Part of a small language model's weights.
Size: MLP 1344 SwiGLU, vocabulary 32000, 61.3M parameters.
MLP neurons of a small language model. Each row is named by its layer, matrix (gate and up: input weights; down: output weights) and neuron, and shows model dimensions 208-303. Each number is 200 + 30 x the weight over its row's rms, rounded and kept within 0 to 999. A neuron's up and down rows have the sign that makes its largest values positive.
After each neuron's rows, "fires in" lists the words (lower case) most often at its 100 highest values on Wikipedia text that the model never trained on; "fires before" lists the tokens most often just after its 100 highest values on Wikipedia text that the model never trained on.

L5.gate72,211,231,232,149,236,157,198,230,183,208,214,201,170,174,170,209,200,199,191,251,172,194,260,214,183,213,225,155,195,199,184,161,143,240,173,206,197,198,226,142,190,215,213,212,147,209,189,238,199,138,191,217,181,185,216,255,186,211,200,249,218,233,191,153,229,218,207,217,183,186,160,208,185,201,215,190,194,156,136,216,144,202,232,184,268,253,195,212,258,177,156,212,188,210,193,158
L5.up72,213,150,201,194,227,263,214,218,165,190,173,199,162,205,223,197,177,227,146,189,197,200,260,176,182,196,139,178,172,148,193,175,196,247,218,181,207,168,202,205,273,203,140,195,172,177,179,190,284,193,207,205,220,176,161,230,179,157,225,160,220,226,241,218,222,214,175,139,206,215,210,258,221,136,227,155,181,251,208,249,174,199,213,147,188,128,171,219,184,263,195,177,139,147,226,148
L5.down72,184,254,183,206,230,190,225,213,180,210,135,170,250,202,188,145,186,141,191,228,186,190,177,209,224,221,249,157,213,220,215,167,150,209,194,208,153,217,195,168,239,210,217,190,238,200,216,240,138,162,190,207,216,170,161,197,205,187,202,237,220,232,200,195,224,276,207,257,246,222,140,233,247,198,179,246,252,189,271,177,192,191,186,192,252,258,212,226,168,190,239,172,170,209,205,178
fires in: "of", "from", "at"
fires before: " the", " Romania"

L2.gate38,210,212,180,164,162,174,185,213,220,229,187,232,194,232,202,233,247,165,228,276,186,181,196,212,183,172,192,154,231,175,238,169,222,208,247,213,205,182,134,215,208,229,183,184,154,180,207,179,193,203,197,189,234,211,223,182,208,198,203,188,209,222,185,187,209,175,205,189,208,193,184,198,258,192,237,229,160,225,180,171,167,207,224,245,180,246,167,193,206,245,213,195,175,184,217,196
L2.up38,201,158,177,178,258,202,218,173,178,195,211,245,171,203,196,225,217,193,219,168,217,136,225,189,159,212,239,196,210,136,166,187,227,267,178,209,172,233,197,219,211,204,157,184,115,218,221,202,216,236,152,189,213,161,222,185,177,224,222,239,183,222,182,211,200,196,214,188,213,277,184,192,181,220,172,196,121,159,170,255,223,144,160,217,197,210,238,208,161,192,165,195,228,183,223,170
L2.down38,152,234,176,182,179,205,160,208,203,195,221,214,222,192,205,235,275,192,210,229,235,167,153,227,222,180,231,131,170,195,230,196,223,234,204,198,179,140,208,202,192,181,197,174,216,201,203,210,212,170,210,207,282,180,164,169,186,171,190,195,182,172,201,198,217,39,180,218,231,189,202,210,251,212,163,211,198,236,211,161,149,237,182,194,203,223,199,180,178,205,180,259,210,254,189,158
fires in: "is", "of", "was", "residents"
fires before: " a", " an", " the", " were", " residents"

L2.gate1009,174,211,159,202,262,224,147,189,196,171,222,237,208,179,192,227,235,225,213,213,184,175,191,205,244,167,181,120,199,201,161,214,176,264,165,182,166,221,214,187,175,177,183,184,226,199,178,228,203,175,200,226,164,225,178,161,186,193,209,190,200,177,210,152,176,180,185,174,197,198,172,181,229,242,208,192,259,234,208,184,206,207,186,173,168,161,193,174,223,210,171,213,155,179,188,198
L2.up1009,232,221,158,213,178,273,171,178,219,175,198,229,215,252,182,195,264,180,178,206,159,189,228,219,190,172,246,191,194,186,220,218,226,221,180,167,194,170,195,220,195,208,184,198,185,206,184,222,209,203,218,232,132,213,181,234,173,232,233,250,203,224,256,162,240,192,200,209,194,165,160,186,232,198,208,184,168,217,208,177,237,205,222,206,151,167,177,215,237,183,197,200,207,210,170,237
L2.down1009,182,168,165,191,230,193,215,128,198,211,175,203,268,244,156,205,220,202,120,209,165,197,230,171,235,197,216,209,194,164,217,256,217,227,221,241,214,210,218,153,190,183,194,202,221,278,243,209,172,147,210,179,248,193,155,182,209,289,232,171,212,183,190,229,209,228,207,186,182,220,156,190,208,184,200,196,217,211,228,274,200,194,199,179,157,191,248,192,238,169,215,233,174,208,217,192
fires in: "is", "a", "was", "an"
fires before: " a", " an", " American", " the"

L6.gate1206,221,187,246,165,239,229,235,184,190,175,152,211,229,267,160,229,194,216,225,231,224,178,217,169,201,220,163,173,162,224,193,202,213,219,200,187,184,162,195,199,144,188,230,211,182,163,195,237,176,217,149,272,229,228,248,213,256,208,267,191,195,191,185,200,167,189,282,193,181,168,235,202,193,204,195,198,126,184,195,207,221,206,186,207,169,153,224,234,244,189,231,166,197,220,176,211
L6.up1206,179,264,219,231,155,253,185,199,177,225,262,202,204,216,235,253,153,199,179,258,166,185,266,160,183,193,192,178,170,194,226,203,181,166,186,188,146,204,161,143,194,216,202,178,217,197,239,227,139,226,143,185,225,194,193,168,249,184,192,206,205,188,230,217,234,161,178,249,191,219,208,206,249,182,212,180,142,232,187,197,200,170,194,197,200,194,193,218,208,192,181,220,193,188,198,250
L6.down1206,205,208,197,206,162,203,175,237,210,165,235,186,221,200,207,217,220,213,202,196,215,216,220,175,176,191,179,237,209,222,225,229,221,200,161,159,202,218,153,132,215,249,160,147,205,208,151,230,212,184,168,238,198,155,219,163,190,197,197,153,229,179,174,200,198,126,232,215,141,155,278,177,216,236,237,184,172,214,229,172,220,109,194,208,205,166,207,223,203,222,196,168,214,229,172,206
fires in: "born", "opened", "released", "established", "formed", "founded"
fires before: " in", " on", " by", " at", " for"

L6.gate28,179,168,238,179,157,171,207,239,273,222,202,173,161,185,147,187,234,175,192,240,193,174,160,177,188,237,202,178,199,197,182,198,193,208,206,213,208,181,232,135,199,112,170,247,201,207,231,171,204,150,246,179,128,163,226,135,158,232,244,172,243,223,204,173,195,207,229,202,216,195,195,179,209,183,224,218,158,201,232,169,217,197,110,202,177,192,173,207,209,168,157,194,228,150,177,273
L6.up28,190,199,222,174,218,145,146,232,209,194,178,174,204,233,188,188,211,197,210,181,278,197,129,193,168,210,217,230,178,193,218,205,215,171,184,163,115,232,237,127,151,208,193,186,169,195,240,166,229,193,223,205,247,154,222,237,142,153,143,209,204,194,232,124,182,221,213,194,198,198,200,218,161,215,193,184,223,150,221,166,270,221,147,208,179,177,185,135,211,163,226,241,211,167,191,263
L6.down28,167,207,212,173,192,198,231,219,237,198,237,216,221,188,108,136,218,218,161,147,229,197,175,190,178,196,265,185,192,207,149,177,233,190,153,203,204,233,236,193,105,156,238,207,217,291,183,169,199,191,214,202,148,164,205,221,187,245,189,180,179,281,167,172,169,210,208,208,223,203,222,219,196,219,182,220,231,192,164,224,172,189,201,183,242,214,167,273,208,208,179,190,247,233,222,178
fires in: "in", "on"
fires before: " the", " a", " The", " his"

L6.gate1205,225,146,206,240,180,157,206,134,157,211,178,193,203,220,179,213,200,220,218,221,178,165,188,137,194,218,209,252,195,162,205,222,221,196,183,226,138,192,232,231,187,178,238,208,140,196,214,187,205,189,178,230,187,247,199,174,199,200,237,211,208,253,234,168,197,177,168,186,148,181,214,206,185,150,176,220,188,180,210,264,193,197,182,197,228,149,192,226,230,247,215,223,274,178,208,177
L6.up1205,216,215,172,122,221,202,209,226,160,209,165,192,234,225,240,203,234,156,260,175,236,179,210,201,190,185,236,176,225,195,220,194,241,243,136,150,221,177,198,230,174,287,226,222,210,276,239,180,149,174,228,184,179,161,184,244,167,192,189,181,210,224,185,153,136,192,225,185,248,184,176,195,145,194,238,211,283,195,193,212,206,230,215,171,180,250,192,175,180,204,212,172,218,220,199,224
L6.down1205,164,221,204,237,186,166,200,173,208,159,164,178,224,137,205,201,198,221,183,218,140,123,215,183,236,122,204,200,217,210,224,136,192,198,185,153,176,231,185,216,151,187,153,208,191,187,164,182,198,138,176,204,164,174,184,231,177,220,199,203,187,149,178,205,195,229,187,183,162,217,138,219,170,196,200,214,173,133,211,144,173,172,220,213,235,168,230,182,186,155,172,227,181,174,202,249
fires in: "of", "in", "within", "to", "on"
fires before: " the", " a"

L2.gate769,206,191,183,195,165,233,188,200,200,237,199,178,193,191,180,208,243,235,180,200,213,220,220,170,182,213,220,232,184,222,162,161,197,262,207,179,203,188,196,193,208,152,231,185,243,209,217,186,195,204,244,240,204,205,213,236,202,199,249,199,216,250,233,187,196,204,201,211,162,174,131,259,214,151,168,187,264,213,164,205,183,257,231,190,249,178,184,201,187,214,249,128,225,207,244,223
L2.up769,183,180,232,165,172,197,206,212,159,198,144,195,249,143,211,161,173,209,179,175,183,180,193,198,209,238,146,181,136,164,237,202,209,244,188,189,178,227,235,233,153,208,191,238,215,208,200,220,244,183,220,213,239,191,196,230,268,208,217,210,181,187,166,198,224,194,204,221,181,232,188,187,192,222,210,237,205,202,236,199,229,175,206,164,173,219,173,250,238,203,154,157,186,217,229,200
L2.down769,216,209,235,144,209,170,113,188,153,177,192,125,158,183,204,186,227,218,219,180,246,170,198,200,199,171,153,189,253,166,201,163,225,230,211,172,228,139,237,196,179,228,183,186,212,223,214,168,273,195,198,183,252,200,206,219,148,200,267,135,144,176,158,186,228,185,191,171,219,180,189,251,206,216,245,208,217,264,206,205,178,190,152,156,233,212,177,237,210,186,172,187,170,235,217,213
fires in: "there", "it", "despite"
fires before: " was", " is", " were", " are", ","

L5.gate357,175,211,136,174,175,263,206,221,155,140,245,220,195,208,192,213,170,250,250,214,163,196,138,144,203,217,172,228,172,191,207,193,180,224,178,170,185,181,203,197,235,182,197,253,244,171,131,146,219,263,189,193,192,210,274,247,206,156,232,228,174,201,202,225,203,186,157,201,230,185,173,201,189,154,263,207,176,229,171,196,200,194,180,184,217,240,231,190,163,238,207,256,216,145,284,208
L5.up357,149,211,158,224,208,204,239,185,151,201,155,158,218,173,247,199,136,216,237,205,146,131,230,226,208,165,273,190,127,204,181,167,204,210,201,188,232,191,200,229,197,208,203,226,227,245,204,197,245,240,232,233,226,165,162,240,243,223,182,219,188,159,188,199,158,207,166,222,182,245,168,187,117,196,220,204,161,170,176,202,237,212,214,186,221,203,226,174,201,206,167,174,214,223,210,157
L5.down357,193,189,206,240,201,253,216,143,180,201,88,190,206,197,198,237,203,192,235,180,156,184,235,209,189,181,224,201,158,226,132,138,240,139,222,227,202,171,250,225,231,161,190,182,178,192,175,198,210,183,247,210,230,182,143,217,235,261,197,151,163,165,187,177,285,92,155,206,190,199,190,216,230,244,239,193,233,215,195,196,233,190,225,192,182,217,202,207,193,200,259,204,215,232,232,140
fires in: "there", "however", "addition", "along", "contrast", "time"
fires before: ",", " were", " with", " to", " is"

L5.gate1046,275,235,236,145,167,162,173,209,206,201,162,199,209,223,213,248,159,195,209,234,261,235,210,181,194,215,242,198,267,160,266,194,214,271,177,166,255,212,203,194,157,160,273,199,174,181,250,236,171,193,146,181,203,157,284,207,179,189,242,189,155,236,248,175,190,212,206,182,192,226,230,145,199,169,208,172,300,179,150,225,237,230,158,207,189,243,231,194,144,199,219,220,171,219,209,195
L5.up1046,148,243,237,125,266,202,190,191,210,194,162,174,184,194,208,210,174,227,229,202,253,192,247,196,219,210,188,219,155,197,222,129,180,205,128,224,198,201,188,191,202,177,205,144,219,179,233,149,199,193,155,160,115,203,203,246,184,282,189,227,184,208,249,197,175,212,156,179,151,162,202,271,216,164,193,157,205,172,190,209,214,208,261,228,219,199,192,206,215,172,244,184,225,223,221,248
L5.down1046,188,185,165,219,141,204,174,238,215,194,207,198,178,201,189,197,176,209,211,224,272,250,221,230,183,203,245,165,153,194,181,169,199,244,159,202,231,192,181,204,191,213,211,243,168,317,234,171,167,156,182,150,192,142,257,230,157,160,179,208,183,222,158,167,220,168,171,205,167,181,160,203,212,137,231,188,256,204,178,192,191,298,222,173,180,198,184,197,183,166,200,231,215,221,213,188
fires in: "of", "to", "on", "in", "joined", "with"
fires before: " the", " MS", " a"

L2.gate706,171,209,205,171,207,146,180,226,187,226,212,138,219,224,228,192,210,206,182,173,170,198,201,160,211,250,151,226,205,189,160,231,222,232,211,200,169,186,185,213,217,230,251,154,206,191,162,202,191,200,193,201,210,169,270,212,142,159,186,223,195,203,228,199,194,168,221,196,174,241,220,162,247,210,204,233,191,217,192,173,174,165,195,231,208,201,189,119,180,205,171,120,181,210,199,221
L2.up706,183,224,226,195,200,204,248,230,188,251,292,214,231,184,202,235,164,233,222,199,186,193,215,154,211,203,189,161,174,241,239,179,240,210,162,173,197,151,233,204,188,143,241,187,176,270,196,163,183,210,197,172,168,221,216,186,163,198,215,190,239,169,150,203,207,172,181,250,156,174,181,199,249,140,195,194,196,222,177,171,196,200,154,162,158,173,177,187,259,141,230,163,184,232,197,203
L2.down706,168,213,205,209,251,227,192,284,153,230,219,185,196,168,234,196,233,201,198,185,213,235,159,223,225,234,167,203,231,124,194,170,248,180,182,193,211,191,204,169,177,166,176,167,229,181,162,204,182,240,167,175,166,200,154,190,200,242,184,195,212,216,183,225,183,197,126,182,229,197,190,174,268,165,203,175,188,167,216,188,233,131,159,253,214,185,216,186,208,180,228,180,223,229,185,214
fires in: "3", "figulus", "4", "8", "of", "2"
fires before: " |", "ulus", "."

L5.gate748,168,245,184,245,218,164,253,187,157,150,232,216,179,255,234,154,170,219,244,180,160,201,198,225,190,168,223,244,296,147,207,149,158,174,171,150,221,211,209,205,207,182,190,266,208,221,157,191,183,237,147,222,200,250,183,198,216,201,182,195,183,176,229,180,167,204,209,217,199,184,200,173,228,139,178,207,177,238,207,150,208,252,209,223,151,178,151,162,172,206,169,136,192,204,203,204
L5.up748,210,218,228,196,254,171,230,198,231,209,187,150,174,242,216,187,165,190,144,196,191,153,239,227,178,225,186,216,210,197,213,177,217,182,226,203,132,260,178,230,142,244,132,216,224,192,145,210,239,211,229,190,178,199,141,192,214,193,152,195,241,188,187,263,206,184,140,209,224,203,166,206,158,184,158,192,199,193,203,216,181,209,208,178,254,251,147,232,197,222,215,191,200,236,131,220
L5.down748,286,189,195,173,184,232,205,213,181,192,204,162,210,141,176,211,168,166,241,174,200,174,206,228,189,221,206,221,184,218,237,245,139,194,164,165,188,172,156,203,148,212,194,204,154,173,173,174,213,232,218,191,271,193,223,159,217,201,204,222,237,134,157,209,210,267,211,190,98,230,224,185,210,161,220,191,162,207,238,171,191,201,215,170,195,221,199,188,212,231,214,209,206,199,208,212
fires in: "for", "to", "on", "get"
fires before: " the", " a", " that", " to", " 6", " his"

L2.gate88,203,211,209,246,140,231,181,185,185,187,235,211,165,172,144,181,203,215,241,223,229,221,219,195,183,203,186,162,234,194,208,189,215,189,256,209,249,174,267,215,219,171,246,235,167,207,180,182,232,215,209,213,241,196,142,194,211,179,206,152,195,211,180,172,213,163,189,213,197,187,244,192,227,207,228,191,199,180,179,190,213,175,183,176,211,226,244,207,205,129,207,236,196,241,180,197
L2.up88,196,170,137,201,253,196,177,183,199,242,208,220,149,177,182,235,172,257,179,156,272,140,279,226,210,177,192,135,242,195,246,162,188,191,265,268,208,203,299,206,199,212,262,245,181,190,150,172,257,267,162,169,237,147,191,175,192,172,158,186,209,118,184,197,208,230,253,214,184,193,180,230,237,264,179,199,162,193,177,184,276,167,176,194,163,237,209,191,184,218,211,258,227,162,181,218
L2.down88,219,198,196,199,208,227,241,203,206,198,190,249,154,171,243,233,192,195,175,219,225,218,229,240,149,208,193,151,217,223,216,153,195,179,216,261,160,182,285,177,195,191,246,263,204,184,198,215,211,225,178,198,205,163,203,128,232,231,227,162,170,218,157,210,199,183,201,176,136,198,189,225,232,231,212,204,216,221,182,181,234,162,186,171,253,232,228,254,155,205,189,217,182,250,155,194
fires in: "united", "went", "it", "preceded"
fires before: " States", " to", " by"

L6.gate1249,226,202,190,237,208,253,193,214,172,210,213,176,198,165,189,236,221,202,256,190,214,230,179,220,152,264,224,188,216,127,176,187,224,224,221,212,200,227,227,188,285,196,265,184,191,186,254,174,207,198,221,173,210,169,223,241,222,178,229,217,152,226,223,116,196,201,136,222,184,237,180,205,178,181,211,193,193,198,157,228,180,210,192,223,192,191,185,226,254,231,199,159,201,181,191,253
L6.up1249,196,218,193,212,177,219,270,179,146,180,151,223,185,130,164,212,187,183,171,186,177,180,178,202,185,254,199,178,164,190,184,168,259,170,202,243,278,157,188,204,228,206,305,232,189,180,209,182,219,225,213,208,227,191,210,212,232,153,220,222,178,218,206,170,168,193,161,195,170,216,233,242,245,206,189,206,216,200,216,203,155,186,189,175,161,210,221,183,176,209,175,184,257,194,167,226
L6.down1249,182,178,208,220,175,148,234,220,221,190,172,208,202,199,227,162,140,235,214,197,193,194,266,188,188,217,238,220,209,181,206,173,227,202,216,226,221,170,260,237,185,203,254,220,255,212,183,188,213,220,220,170,218,181,226,261,203,202,189,177,192,243,238,246,146,246,198,135,159,201,238,138,255,177,195,153,230,202,268,151,213,117,236,204,218,171,221,155,160,220,185,167,206,134,269,216
fires in: "of", "to", "from", "despite", "on", "for"
fires before: " the", " his", " this", " a", " its"

L5.gate838,147,187,206,121,200,185,181,165,192,187,204,245,242,190,233,192,154,145,191,149,249,179,214,135,262,226,221,184,155,253,215,219,267,218,243,168,244,217,184,202,245,200,191,227,238,193,202,196,210,224,208,171,205,161,201,172,204,198,227,235,136,167,222,193,182,158,169,238,172,175,238,180,161,221,194,165,176,187,255,241,215,240,166,251,189,166,164,173,181,148,212,209,235,214,207,217
L5.up838,233,198,212,199,223,208,225,246,207,208,200,192,216,219,189,209,213,163,218,237,153,235,207,176,203,229,217,168,176,235,186,217,205,223,222,174,212,195,179,166,158,210,228,228,177,261,187,196,235,204,167,207,212,212,243,179,253,214,201,242,225,239,270,247,198,192,180,185,166,224,179,194,155,234,223,190,200,154,153,217,193,218,192,220,207,255,233,237,255,215,199,265,245,231,182,193
L5.down838,230,177,186,209,246,192,220,170,235,187,242,232,229,195,212,182,159,199,138,176,198,193,203,218,189,205,242,249,164,216,202,196,216,180,192,140,217,216,252,204,142,186,190,198,203,197,232,185,190,226,247,177,145,181,247,235,228,157,214,227,219,236,213,264,239,251,179,182,172,209,183,196,174,216,193,209,193,236,173,202,132,217,184,202,194,211,174,225,226,238,251,246,196,167,233,164
fires in: "of", "at", "by", "for", "in", "to"
fires before: " the", " a"

L2.gate891,213,262,251,177,240,172,158,165,188,156,228,149,200,213,181,215,196,211,204,171,236,213,223,214,200,187,160,211,205,199,182,179,209,192,234,189,188,190,202,169,166,227,153,140,226,270,165,196,175,172,149,279,214,200,175,210,156,213,236,168,201,262,164,175,180,191,195,200,207,166,201,174,215,210,187,196,184,201,171,160,260,222,191,220,137,190,222,145,206,223,159,145,170,145,232,187
L2.up891,236,235,221,240,198,242,235,200,179,198,206,193,173,173,191,188,268,196,170,187,228,198,234,166,139,165,170,188,244,252,214,216,198,223,195,176,251,192,234,272,198,229,199,254,273,199,245,158,193,222,215,173,210,228,183,177,176,235,183,221,192,186,290,198,254,164,133,198,173,237,189,216,190,214,199,210,231,163,177,183,178,136,263,190,186,208,127,213,187,235,239,194,134,185,240,166
L2.down891,205,207,180,192,216,226,129,279,213,210,216,160,222,224,171,152,229,190,219,174,181,224,188,175,205,172,172,163,221,250,180,199,186,241,212,158,228,185,213,209,164,244,219,235,206,221,212,202,229,173,183,226,240,258,206,208,213,180,251,176,214,212,145,234,185,231,175,144,199,173,193,208,163,207,214,239,199,174,188,210,145,201,242,227,139,206,181,142,255,175,239,251,214,230,258,226
fires in: "1", "0", "day", "2", "anoual", "6"
fires before: " |", ";", "ual", "gue"

L5.gate753,251,203,192,174,200,173,198,207,165,195,230,218,241,222,187,173,221,163,225,197,157,191,188,220,189,180,239,162,157,258,189,151,176,219,255,182,171,222,188,243,175,214,178,210,191,156,200,188,214,180,235,206,237,169,233,208,192,220,265,160,249,144,254,199,161,226,194,171,163,239,193,252,190,174,204,176,185,127,213,227,201,209,222,205,245,244,245,199,166,246,193,179,217,204,189,169
L5.up753,161,227,191,249,214,147,164,194,207,190,208,199,210,223,174,152,117,210,196,180,197,145,193,211,183,210,172,183,166,164,182,170,164,220,205,230,197,182,240,247,212,201,180,236,165,237,238,166,217,206,249,173,180,215,255,229,179,274,251,197,206,148,206,212,214,190,198,212,201,199,174,156,216,183,180,229,127,209,229,158,169,215,213,173,210,205,204,222,221,208,250,136,241,195,235,178
L5.down753,154,178,210,176,211,177,213,237,198,207,195,198,190,158,162,215,215,196,213,198,235,187,197,243,226,122,183,148,240,151,173,201,153,218,149,211,210,148,214,203,207,159,197,134,194,193,171,197,174,175,220,187,202,213,222,291,170,161,211,237,154,192,167,216,219,175,213,198,206,157,222,238,166,256,180,227,208,197,222,180,222,217,195,185,200,168,150,148,225,223,255,192,180,185,214,201
fires in: "2", "0", "1"
fires before: " |"

L2.gate671,205,194,217,181,202,157,207,182,239,155,196,220,169,184,177,172,185,169,225,173,215,176,208,144,213,128,217,177,146,219,133,218,210,208,109,197,123,232,236,204,208,151,216,159,201,131,228,210,160,190,228,145,167,200,212,188,219,246,202,167,202,187,188,167,211,197,198,221,192,164,270,191,229,234,183,207,155,211,207,262,190,173,182,198,220,235,163,142,200,239,215,144,151,170,196,188
L2.up671,169,246,232,228,242,201,219,236,203,194,186,181,246,211,219,202,216,209,205,178,267,180,159,228,235,245,167,164,200,210,198,226,198,225,166,197,226,207,187,180,200,276,181,238,200,216,220,180,195,215,222,178,201,225,194,212,234,188,184,187,237,234,186,157,159,193,237,213,216,206,153,242,239,238,244,172,176,190,243,209,218,185,200,179,230,142,206,152,235,203,153,137,214,249,265,212
L2.down671,200,241,227,161,173,182,196,231,184,176,171,179,207,164,149,187,191,192,174,166,241,211,187,190,265,194,214,127,162,210,186,218,162,250,155,207,202,208,203,210,240,169,148,205,204,210,157,186,267,152,164,230,190,220,205,160,181,206,209,241,181,135,163,183,198,152,217,238,233,247,234,256,180,285,252,178,169,186,254,216,180,175,235,212,170,197,194,211,223,163,189,197,169,216,228,224
fires in: "0", "1", "2", "11", "3", "4"
fires before: " |", "\n"

L6.gate165,239,253,249,180,213,181,197,231,213,206,207,198,166,158,179,311,167,221,200,238,236,255,191,240,194,159,225,202,219,157,187,209,175,186,164,167,182,175,217,184,256,218,179,172,176,229,209,177,192,206,204,140,135,184,186,224,193,194,276,252,168,230,214,158,204,186,158,191,206,187,128,195,195,170,198,218,150,154,200,229,138,215,168,220,180,192,179,248,243,206,199,228,186,204,217,166
L6.up165,207,230,158,192,167,137,160,250,153,265,178,218,193,175,151,181,192,265,185,126,249,191,242,199,210,214,244,184,197,191,138,207,192,236,225,249,268,203,210,198,254,213,182,239,218,271,233,174,194,175,161,178,187,180,247,226,205,221,170,179,132,191,195,187,200,175,244,235,283,248,169,240,229,181,223,266,164,228,227,181,141,148,201,221,210,221,146,171,174,211,211,212,209,209,186,179
L6.down165,207,169,177,215,220,174,215,247,135,189,124,240,200,187,200,148,190,193,207,175,233,149,216,208,208,178,210,186,190,209,196,179,224,264,212,252,175,183,183,183,253,110,207,206,235,202,186,178,142,183,200,184,150,256,242,225,235,181,214,187,225,188,206,163,189,224,205,214,265,207,184,225,228,208,173,244,194,259,203,174,241,221,250,242,201,146,202,187,199,237,181,225,158,153,213,254
fires in: "of", "for"
fires before: " the", " which", " residents", " age", " all", " a"

L5.gate94,212,163,189,259,220,206,229,184,217,244,189,161,224,235,187,216,206,230,162,198,199,167,184,161,235,170,168,277,191,170,197,179,137,183,182,203,189,160,240,196,239,176,190,203,173,183,239,231,223,169,193,186,227,189,200,186,204,160,233,187,229,225,181,192,234,158,286,197,193,210,217,210,168,217,223,192,155,156,211,250,230,161,187,208,199,238,251,189,126,180,180,183,238,202,171,171
L5.up94,176,218,193,207,203,211,204,259,237,234,189,248,240,186,212,256,227,171,175,231,240,198,163,208,203,193,179,213,187,245,160,233,186,226,199,184,193,154,195,215,199,183,163,197,202,241,185,176,207,170,215,180,202,208,201,143,206,246,174,189,233,148,185,187,214,230,178,204,189,274,156,205,168,201,184,227,222,182,258,194,149,164,139,221,211,195,210,131,184,149,241,165,218,235,216,221
L5.down94,272,181,153,215,187,252,187,204,154,179,233,174,215,230,156,242,240,167,194,190,259,179,185,209,158,225,177,230,189,221,206,198,191,153,172,189,238,266,205,213,201,188,199,186,228,180,234,221,208,250,210,187,203,166,175,217,201,186,206,198,217,169,173,214,213,211,157,240,163,264,213,206,186,202,197,188,154,199,204,224,214,186,188,227,245,208,235,143,156,220,232,236,218,261,228,197
fires in: "0", "first"
fires before: " |"

L5.gate1213,179,168,179,189,173,175,232,205,187,193,240,235,145,177,227,185,168,230,231,230,200,232,237,217,203,245,203,194,189,224,153,176,210,221,224,243,203,218,203,205,240,158,189,206,181,258,194,223,165,192,245,164,165,211,203,175,216,174,270,175,207,238,215,206,215,188,162,230,231,222,176,208,180,192,182,200,200,200,230,219,181,145,191,273,244,203,154,227,195,182,193,213,201,178,212,174
L5.up1213,197,209,196,159,165,137,183,167,207,193,148,191,228,198,236,221,198,202,223,269,168,232,241,218,199,166,217,202,145,187,232,182,158,222,278,220,203,218,197,203,233,228,213,183,191,146,214,172,193,248,214,112,172,222,220,237,203,178,229,186,231,240,263,213,166,176,158,222,251,187,163,199,243,216,217,227,222,207,222,237,217,157,223,206,263,200,189,199,207,193,242,240,183,190,236,173
L5.down1213,229,244,191,198,147,221,173,183,162,214,172,206,232,208,215,201,204,228,199,188,248,165,235,234,171,180,202,205,206,197,163,165,162,202,191,151,213,234,229,173,199,185,153,165,191,200,195,156,203,241,201,135,132,201,225,187,251,250,210,158,186,235,229,223,179,151,208,152,225,179,270,231,270,223,229,191,167,244,234,229,173,178,196,181,249,185,171,249,187,221,217,220,213,157,216,171
fires in: "of", "bacteriologist"
fires before: " the", " his", " which", "eri"